config.yaml
init_std_qkv: 0.021
decay_fraction: 0.859
train_tokens: 259000000
MLP neurons of a small language model. Each row is named by its layer, matrix (up: input weights) and neuron, and shows model dimensions 128-191. Each number is 50 + 15 x the weight over its row's rms, rounded and kept within 0 to 99.
After each neuron's rows, "fires on" lists the tokens most often at its 100 highest values on Wikipedia text that the model never trained on.

L7.up576:46 26 54 47 42 72 47 74 50 54 59 62 33 73 58 48 29 59 70 39 63 88 49 41 49 48 33 19 66 46 47 34 28 55 43 31 46 68 43 34 50 31 39 49 78 75 20 58 42 56 44 20 65 41 43 86 54 76 89 32 58 50 59 54
fires on: "do", "io", "og", "ian", "an"

L8.up284:38 46 57 53 59 55 49 62 59 66 43 40 80 59 61 52 58 64 59 51 68 35 48 40 62 57 46 50 29 47 68 67 27 46 33 53 47 27 42 63 17 42 54 41 32 63 61 60 47 44 53 65 54 63 48 32 37 42 57 41 57 12 57 59
fires on: " ("

L2.up233:54 58 57 48 38 37 66 52 42 61 63 60 32 35 39 55 48 52 71 62 35 36 47 33 52 49 36 56 62 39 46 11 19 70 64 31 36 48 60 58 40 46 52 34 33 34 63 24 44 53 38 43 44 42 69 40 54 49 41 66 55 62 51 52
fires on: " and", " JPN", ",", "ya"

L4.up955:50 38 31 49 86 68 34 51 52 55 55 57 53 57 41 36 37 21 64 23 68 47 62 32 59 49 62 70 53 60 50 72 82 80 52 47 57 56 58 63 34 64 37 50 51 65 46 66 42 53 68 52 40 48 57 54 54 42 69 26 43 68 51 69
fires on: " Lo", " ret", " opp", " travel", " Stan", " Bart"

L5.up63:61 52 85 52 69 30 56 40 71 47 65 56 56 37 75 40 86 78 50 72 52 46 21 39 73 60 62 43 50 67 59 26 44 78 62 74 72 50 52 53 35 52 36 32 54 40 63 63 31 40 19 51 51 47 42 61 39 44 44 74 31 61 58 65
fires on: ".", "rm", "oe", " such", " Some", " all"

L4.up336:65 54 34 38 58 63 62 38 21 45 73 25 61 55 57 68 51 53 50 62 94 54 49 46 43 52 56 46 72 72 78 12 20 72 39 37 80 41 34 55 38 54 59 49 66 50 55 78 36 36 38 39 44 70 65 52 43 41 55 52 50 49 58 49
fires on: "t", "end", "d", "ell"

L8.up29:49 46 52 47 45 51 41 61 34 29 42 52 70 48 73 49 57 57 40 64 72 49 46 40 57 54 41 43 46 36 29 28 28 56 32 73 66 57 18 52 48 34 53 75 51 52 50 58 48 43 41 72 30 42 73 54 42 46 50 45 58 10 48 52
fires on: " (", " career", "ur", ")"

L4.up367:40 54 46 40 43 44 50 51 57 73 51 74 68 66 36 44 24 60 65 56 61 39 58 67 48 48 73 48 30 39 30 52 69 74 55 42 70 29 66 58 64 47 49 61 63 48 34 34 51 40 59 69 40 50 11 65 48 52 73 64 51 23 63 51
fires on: "d", " Bl", "gar", "sh", "Dr", "nt"

L2.up168:34 29 67 41 61 51 49 75 62 18 67 59 47 47 60 41 31 54 56 59 56 25 60 70 44 33 37 51 62 46 49 24 56 46 36 82 48 53 61 49 36 46 52 35 78 27 62 52 57 46 28 46 66 44 45 45 26 40 58 49 59 52 45 46
fires on: "."

L2.up958:38 44 47 54 46 61 45 34 66 48 69 84 73 57 49 38 44 43 47 37 75 54 83 66 37 45 39 50 56 27 45 42 38 80 43 70 66 45 16 51 63 60 34 59 54 55 70 42 42 40 38 13 53 52 50 68 42 73 60 58 48 52 47 63
fires on: "F", "O", "P", " Leg", "M", "T"

L4.up661:66 52 53 60 73 48 42 51 51 64 60 64 74 52 38 68 70 58 59 60 71 08 72 51 71 46 19 76 34 52 60 57 64 50 52 59 42 79 39 50 57 46 53 56 41 39 71 51 52 63 34 75 45 76 66 43 45 67 80 83 55 27 49 30
fires on: "er", "A", "r", "n", " bring", " Back"

L4.up607:54 27 53 30 42 42 37 37 71 89 40 53 46 47 44 59 65 61 63 56 77 47 52 52 60 43 34 70 46 61 39 21 33 58 18 57 84 41 72 63 50 42 55 80 66 25 49 70 53 68 63 60 51 70 62 61 52 52 48 60 53 39 61 69
fires on: "se", "to", "ate", "te", "t"

L2.up564:39 61 30 47 58 49 66 67 55 09 50 44 56 71 49 66 38 30 46 63 54 17 38 51 11 22 66 70 61 51 38 36 41 51 63 63 44 45 57 38 55 59 44 63 47 43 54 39 52 50 59 60 53 65 76 36 89 59 89 48 71 30 69 52
fires on: " and", "  ", ","

L2.up44:31 52 54 56 44 54 63 26 64 35 81 72 67 58 48 36 44 47 52 47 75 66 83 77 37 47 40 46 64 34 28 44 24 80 33 68 59 56 22 36 71 66 29 51 45 57 55 53 53 48 46 20 45 56 39 58 41 70 54 43 50 64 52 72
fires on: "F", " Fe", "L", " U", "O", " Ag"

L7.up776:64 50 63 50 42 22 37 51 37 78 49 46 28 26 37 54 52 44 54 50 32 55 66 55 46 46 41 67 65 26 35 80 64 38 22 55 60 64 75 56 74 66 51 13 46 59 47 46 43 42 56 55 30 51 49 47 29 44 36 27 58 24 55 60
fires on: " m", " lead", " km", "s", "st", " mi"

L4.up260:78 50 62 51 35 51 42 48 54 60 00 50 48 36 34 63 66 61 43 28 69 43 62 43 58 53 31 65 52 42 59 48 50 60 45 45 42 27 60 45 51 38 49 42 46 55 63 38 53 65 28 68 48 57 62 07 78 51 48 82 47 43 54 49
fires on: "A", "er", "R", "a", "man"

L2.up521:27 01 54 61 74 62 42 64 65 18 48 59 47 38 64 54 26 48 74 59 38 39 51 56 34 42 60 55 55 68 59 25 51 37 48 83 28 69 72 28 35 50 45 46 71 41 33 37 57 50 33 53 66 57 56 35 33 31 51 49 57 53 35 35
fires on: "."

L2.up491:53 51 35 54 70 54 62 73 46 36 55 56 41 43 40 65 43 13 60 42 60 26 50 64 51 40 47 52 59 47 23 50 41 46 64 43 11 50 39 56 28 39 16 43 52 59 51 59 62 54 69 57 68 41 60 30 40 36 38 81 58 48 58 46
fires on: ")", ",", ";"

L4.up880:67 37 61 43 40 40 67 32 44 30 20 63 54 38 30 53 50 49 37 09 46 60 40 60 47 45 34 55 00 51 83 20 18 30 52 54 42 33 44 41 33 61 27 21 60 48 30 26 17 52 38 27 39 48 33 29 64 42 60 51 47 71 42 43
fires on: "an", "u", "mb", "and", "c", " South"

L2.up283:57 62 48 61 55 45 63 72 59 38 72 82 62 37 51 66 34 47 78 50 49 26 50 34 26 38 64 54 89 28 33 43 33 60 52 43 27 32 80 45 44 44 47 54 56 60 54 23 44 56 51 60 61 43 62 31 66 70 38 54 54 72 46 59
fires on: ","

L7.up292:60 68 57 41 45 61 52 64 29 62 54 35 15 25 18 55 83 79 50 56 28 54 66 42 62 53 52 44 43 26 49 69 36 46 56 34 37 46 54 18 57 49 50 31 61 73 50 66 33 21 45 67 62 57 55 51 68 36 60 60 48 24 56 62
fires on: "s", " m", "ties", "ort", "at", "oth"

L2.up552:42 49 53 47 75 33 66 63 66 33 77 47 47 46 56 33 35 41 43 58 40 29 50 60 44 21 32 40 63 55 38 19 56 51 41 73 44 59 55 34 39 52 24 37 78 37 51 53 67 35 28 46 71 43 47 48 25 27 44 35 56 41 56 45
fires on: ".", "\n\n", ":", "\\", "E"

L2.up782:54 56 49 46 30 40 44 54 62 37 66 82 54 57 69 47 44 43 46 56 77 23 53 75 37 32 23 53 76 34 42 34 49 42 53 65 34 44 48 45 53 50 37 55 53 27 74 41 48 54 33 42 64 49 62 39 50 31 69 81 47 52 46 70
fires on: ":", ",", "\n", ".", " and", "-"

L2.up950:50 52 60 54 49 60 50 59 35 36 83 34 59 60 61 40 33 76 40 53 61 70 15 22 75 51 46 53 42 38 63 31 60 45 58 48 27 52 34 44 64 43 50 43 44 67 65 54 49 65 18 50 56 61 56 42 72 54 43 43 46 56 47 59
fires on: " her", " Coast", " promotion", " going", " Cert", " potential"

L4.up571:62 37 44 52 43 72 60 51 65 52 12 60 50 38 72 90 48 54 57 37 56 69 60 24 58 48 41 82 23 58 46 75 34 70 50 66 22 55 79 29 47 46 57 56 47 40 62 27 65 21 36 80 28 40 69 21 41 44 64 98 48 45 51 45
fires on: "A", "R", " My", "er", " Best"

L2.up446:50 58 54 59 81 41 51 79 57 24 35 64 39 45 53 33 22 31 39 28 54 35 43 57 31 28 38 58 59 37 31 42 48 43 59 62 36 65 55 73 26 57 16 36 77 42 55 57 54 44 39 49 68 54 57 31 44 39 55 52 56 56 61 34
fires on: ".", ",", "\n\n"

L2.up882:60 32 59 57 44 55 50 43 57 47 79 78 76 75 46 31 49 47 40 47 70 61 78 73 34 38 47 32 46 57 51 36 41 72 28 58 61 41 34 55 62 58 55 51 60 48 83 49 46 71 39 17 52 52 44 53 42 57 66 40 52 58 51 62
fires on: "B", "O", "P", "L", "R"

L4.up77:52 58 76 62 35 51 70 42 61 56 49 51 34 73 49 52 44 24 38 36 18 47 56 92 81 53 56 52 30 52 67 29 37 37 71 59 59 74 22 64 71 33 48 39 26 52 63 62 38 42 47 30 41 35 55 33 57 29 68 52 44 40 46 73
fires on: " =", " finish", " South"

L8.up52:41 50 63 35 49 57 42 35 63 47 64 34 56 54 62 60 51 56 51 61 36 48 58 51 81 49 33 47 34 74 49 40 66 16 17 57 87 53 73 48 53 50 27 59 46 56 45 62 42 38 59 27 67 52 43 52 47 50 62 58 49 36 55 64
fires on: "ine", "ate", "ent", "te", " Genus", "r"

L2.up611:61 56 59 60 48 39 55 62 31 42 46 73 37 66 64 56 26 72 32 62 34 67 46 25 42 51 80 49 48 46 57 68 65 50 47 32 55 55 56 45 51 61 34 12 56 80 78 56 46 61 23 80 71 58 66 60 56 57 60 50 53 52 54 74
fires on: " her", "unt", " Cou", " promotion", " Their"

L2.up266:40 42 58 47 59 49 40 49 60 18 43 45 43 35 46 34 27 42 62 58 41 08 58 54 58 32 38 43 59 46 65 26 53 38 54 75 51 49 66 50 29 47 36 36 47 25 45 43 60 34 41 33 79 52 55 49 37 21 30 75 57 53 43 38
fires on: "."

L7.up274:36 47 48 49 26 55 62 59 55 45 67 48 22 32 64 69 36 45 50 62 69 41 45 47 64 54 26 35 47 37 46 59 31 36 62 62 22 57 41 21 50 61 21 49 49 36 59 64 43 29 28 43 39 15 50 70 64 42 85 23 53 57 50 53
fires on: "man", "an", " Radio", "ian", " Broad", "]"

L5.up535:60 46 63 54 65 26 74 60 30 63 31 41 49 51 46 76 63 30 36 82 73 52 88 51 56 39 63 44 57 47 57 46 49 42 45 70 56 30 37 57 63 56 26 35 60 81 20 61 37 77 30 44 48 63 38 67 46 70 28 57 48 54 58 52
fires on: "o", "i", "an", "it", " Power"

L8.up440:60 50 46 46 50 24 46 65 51 37 64 64 69 21 58 52 36 30 72 61 71 49 46 58 40 62 56 58 32 62 49 65 39 51 32 69 43 60 25 46 34 30 39 47 37 49 50 52 49 30 27 84 39 74 33 56 38 61 42 36 53 23 53 12
fires on: " ("

L5.up1023:47 49 40 60 60 28 61 67 38 44 46 72 41 28 65 82 31 53 47 46 53 62 60 38 92 39 41 59 48 38 61 64 50 73 37 63 74 44 17 52 38 30 39 20 61 41 39 43 56 57 37 52 43 45 79 63 41 48 30 55 54 71 42 43
fires on: "la", " due", "aria", "aj", "tal"

L7.up109:66 45 59 50 54 45 60 31 60 57 46 42 53 25 56 20 47 25 40 38 37 40 47 41 59 58 68 53 70 49 42 52 56 27 38 62 52 58 36 59 61 34 32 46 43 55 60 43 34 51 62 53 39 41 48 35 52 44 30 59 46 44 29 40
fires on: "  ", " lead", " Running", " ed"

L7.up387:67 53 30 38 50 46 59 39 59 75 35 21 33 38 49 62 65 52 30 78 33 54 40 44 48 52 43 54 51 58 38 93 49 17 84 58 65 37 59 37 75 37 62 54 36 66 58 30 58 45 87 66 43 55 51 39 58 58 65 53 45 53 39 54
fires on: "enti", "anti", "ici", "'", "asi", "tic"

L5.up607:71 48 43 52 60 54 61 53 51 71 56 55 16 29 33 52 55 22 24 24 40 54 68 57 46 61 74 40 93 21 39 64 48 41 53 39 61 09 39 49 58 41 60 63 35 45 48 16 55 74 52 36 48 53 48 20 44 63 56 43 49 53 57 51
fires on: "ic", "tic", "ici", "ological", "reg", "enti"